Weights of a small GPT-style language model, trained from scratch on English Wikipedia: biases.
MLP neurons of a small language model. Each row is named by its layer, matrix (up: input weights; down: output weights) and neuron, and shows model dimensions 32-95. Each number is 200 + 40 x the weight over its row's rms, rounded and kept within 0 to 999.
Before each neuron's rows, "fires in" lists the words (lower case) most often at its 100 highest values on Wikipedia text that the model never trained on.

fires in: "after", "october", "life", "age", "area", "february"
L3.up510,144,249,144,178,201,154,177,190,211,225,213,206,241,251,225,164,146,145,188,256,208,239,183,202,266,256,177,208,168,187,175,104,157,145,196,167,212,197,203,213,147,183,167,228,222,164,156,106,184,228,186,197,235,196,263,265,186,191,242,185,211,160,232,222
L3.down510,204,210,239,196,279,249,171,194,147,147,290,210,220,223,137,184,121,207,242,134,182,172,193,239,234,245,211,201,174,253,245,165,162,203,233,233,161,162,213,241,163,249,258,259,210,219,199,159,222,215,193,207,204,191,174,219,211,153,191,158,108,142,194,213

fires in: "after", "since", "year", "win", "pearl"
L3.up565,270,188,183,194,181,175,220,233,238,229,279,133,206,154,161,177,193,131,271,185,152,203,111,211,161,194,140,195,203,107,186,130,211,156,224,210,173,200,220,132,198,195,195,111,255,227,212,191,187,196,159,160,232,198,213,245,213,206,154,197,233,184,229,193
L3.down565,226,140,247,202,159,197,210,104,230,252,182,198,224,232,162,233,191,267,192,174,194,219,211,263,315,146,174,175,263,182,123,197,267,240,159,170,172,122,177,181,171,159,198,200,322,237,148,286,180,167,188,225,261,261,187,236,290,256,225,217,190,217,222,227

fires in: "had", "aircraft", "included", "made", "used"
L3.up647,192,184,292,197,176,179,230,171,138,206,195,278,203,238,168,237,186,259,185,142,248,249,206,230,175,135,194,218,186,171,133,166,229,160,202,193,214,194,235,181,240,156,226,178,185,190,208,257,186,143,196,135,162,244,225,155,226,196,222,196,263,344,117,221
L3.down647,266,194,173,191,272,223,208,185,219,276,217,170,132,221,186,231,234,135,172,199,98,168,200,198,202,260,191,102,186,170,185,261,154,216,259,271,159,281,171,234,212,236,231,233,166,150,190,103,151,142,158,226,231,190,159,213,116,150,235,223,178,239,193,195

fires in: "was", "modern", "n", "engine", "included", "ketenyl"
L3.up730,169,264,189,215,179,154,181,210,283,194,217,199,232,195,264,207,212,166,113,235,231,161,196,219,163,188,173,132,203,256,191,206,220,212,162,149,209,192,240,172,216,240,251,283,203,242,237,248,227,241,236,213,166,168,213,208,132,144,228,180,211,176,218,214
L3.down730,178,261,184,185,280,190,275,220,189,164,114,221,220,285,136,255,202,217,198,216,163,318,172,190,197,190,268,197,235,233,204,228,183,237,147,190,216,195,164,225,128,207,209,123,212,197,179,188,231,134,194,250,190,204,182,175,169,237,210,251,258,179,186,170

fires in: "than", "only", "about", "effect"
L3.up877,173,211,176,215,133,217,210,198,220,212,194,258,183,204,151,278,145,151,164,168,213,176,207,172,224,222,140,241,198,287,204,215,174,181,251,175,171,154,213,205,213,207,198,225,276,205,210,179,183,161,180,246,184,213,174,193,258,143,232,213,219,161,152,151
L3.down877,175,131,301,200,207,145,176,181,241,195,226,218,275,244,200,189,256,182,219,149,229,281,265,179,221,165,236,191,243,168,174,229,183,267,152,223,200,275,225,243,267,173,182,167,197,239,274,125,192,209,175,230,186,200,147,299,206,217,188,261,174,156,257,196

fires in: "radio", "include", "such", "like", "mike"
L3.up591,165,137,182,224,210,215,245,144,222,198,291,154,209,204,116,202,140,215,194,150,145,202,207,188,211,182,180,175,153,160,146,141,188,198,182,205,237,308,219,174,205,190,230,167,187,216,192,207,178,224,153,147,211,223,193,227,265,175,182,263,227,161,206,203
L3.down591,126,190,234,112,185,212,249,208,213,237,104,219,250,207,162,203,181,189,152,240,188,245,118,234,156,264,231,153,204,277,215,276,227,221,242,214,195,191,203,170,264,277,166,155,266,263,141,174,161,203,279,210,191,280,203,198,286,200,231,164,129,236,207,207

fires in: "used", "produced", "released", "player", "military"
L3.up1088,282,226,253,202,210,186,178,141,166,211,233,198,206,115,216,253,224,170,216,195,231,187,158,247,210,216,205,197,201,190,262,281,219,229,193,104,166,180,171,165,152,129,198,177,132,221,219,263,232,131,171,153,112,176,223,215,225,155,107,158,177,213,191,219
L3.down1088,195,164,230,168,128,208,202,225,233,197,161,248,211,243,191,210,203,251,99,192,163,184,148,193,221,198,216,179,235,209,157,249,147,208,225,170,252,197,119,250,183,214,248,197,206,194,178,165,180,176,158,280,274,188,139,237,149,279,204,221,286,204,178,208

fires in: "career", "station", "weir", "position", "used"
L3.up2019,222,141,174,182,209,173,255,251,229,237,150,197,247,207,173,140,200,183,246,237,202,159,132,215,254,187,172,212,158,242,236,267,333,233,157,197,230,202,180,201,172,142,218,181,184,115,143,259,168,244,204,186,162,218,231,226,167,193,194,181,176,191,221,177
L3.down2019,152,221,231,134,126,249,198,241,154,192,237,178,211,212,183,225,104,242,143,181,165,186,185,266,246,181,227,259,188,110,130,202,120,187,188,242,197,211,261,237,166,253,220,164,210,206,238,145,237,214,196,221,211,133,204,217,253,205,266,203,184,176,152,194

fires in: "time", "further", "were", "other", "total", "code"
L3.up1962,215,157,204,239,140,148,175,154,250,201,260,215,191,190,261,176,248,195,220,122,200,180,222,278,141,180,195,214,166,205,119,192,295,244,169,214,151,228,263,190,200,222,241,158,165,215,199,228,170,289,245,274,247,205,216,158,165,149,261,197,192,204,209,247
L3.down1962,276,201,244,195,190,188,239,202,138,232,73,239,255,190,204,173,234,212,126,164,194,223,241,206,221,132,185,226,254,165,201,144,178,211,124,182,130,202,172,205,202,187,156,147,192,234,270,253,222,146,146,213,249,173,208,219,264,214,167,184,116,200,155,162

fires in: "but", "before", "however", "website"
L3.up480,181,181,225,186,238,232,271,182,207,224,264,223,178,195,143,233,187,184,262,253,202,185,236,149,240,228,167,209,192,178,171,233,223,252,200,246,178,150,262,239,277,220,240,172,241,177,231,151,199,119,170,217,214,237,203,175,181,224,180,240,248,188,219,202
L3.down480,122,176,178,206,116,199,220,156,178,305,195,204,154,259,203,222,201,207,200,201,158,252,166,214,138,184,129,160,217,184,212,223,143,319,204,136,210,200,253,192,235,179,202,188,266,252,139,224,208,216,242,129,257,142,217,194,208,166,184,185,214,225,185,140

fires in: "used", "each", "problems", "qarabağ", "guerchais"
L3.up191,220,197,230,227,173,206,217,259,134,188,183,283,155,223,165,224,268,229,282,273,216,194,164,219,210,178,189,204,242,177,246,227,281,119,214,129,284,169,160,262,178,223,196,235,151,224,221,146,256,168,184,145,202,235,225,255,176,159,152,220,217,206,242,156
L3.down191,292,249,154,197,193,174,114,201,244,222,154,288,170,168,226,152,210,197,193,229,200,239,171,199,130,182,232,144,210,137,125,211,202,229,234,137,229,145,161,192,199,245,274,169,194,171,244,208,199,215,164,193,170,190,232,206,228,216,172,147,258,230,214,212

fires in: "both", "between", "all", "either", "neither", "of"
L14.up505,148,170,148,197,239,222,136,199,242,164,145,122,221,218,200,217,274,221,169,212,190,201,198,262,244,170,112,229,154,200,259,217,191,210,175,245,204,207,171,158,180,269,219,235,252,147,257,227,223,193,196,149,172,298,191,220,213,283,138,213,164,218,198,207
L14.down505,249,225,275,199,216,237,137,185,230,225,251,81,246,208,209,55,207,253,180,229,187,217,229,188,176,207,136,255,229,203,227,213,173,293,231,227,198,168,168,246,241,165,214,192,219,261,190,197,184,194,243,190,177,254,173,204,191,202,195,292,225,259,288,198

fires in: "area", "year", "given", "river", "driver", "university"
L3.up1863,180,167,193,178,241,237,164,131,117,216,230,238,173,199,186,194,248,189,244,197,213,142,175,218,268,212,158,174,238,165,151,205,275,195,189,183,167,151,264,88,278,219,211,141,239,140,145,167,176,179,188,192,195,214,200,303,196,234,249,228,188,219,228,187
L3.down1863,271,167,201,225,244,152,206,196,221,184,141,221,213,159,167,238,217,201,152,148,238,255,200,225,214,129,237,223,224,211,186,140,170,192,175,121,194,245,175,224,165,270,168,174,127,206,257,205,237,288,188,216,202,147,217,207,129,190,245,192,207,178,140,262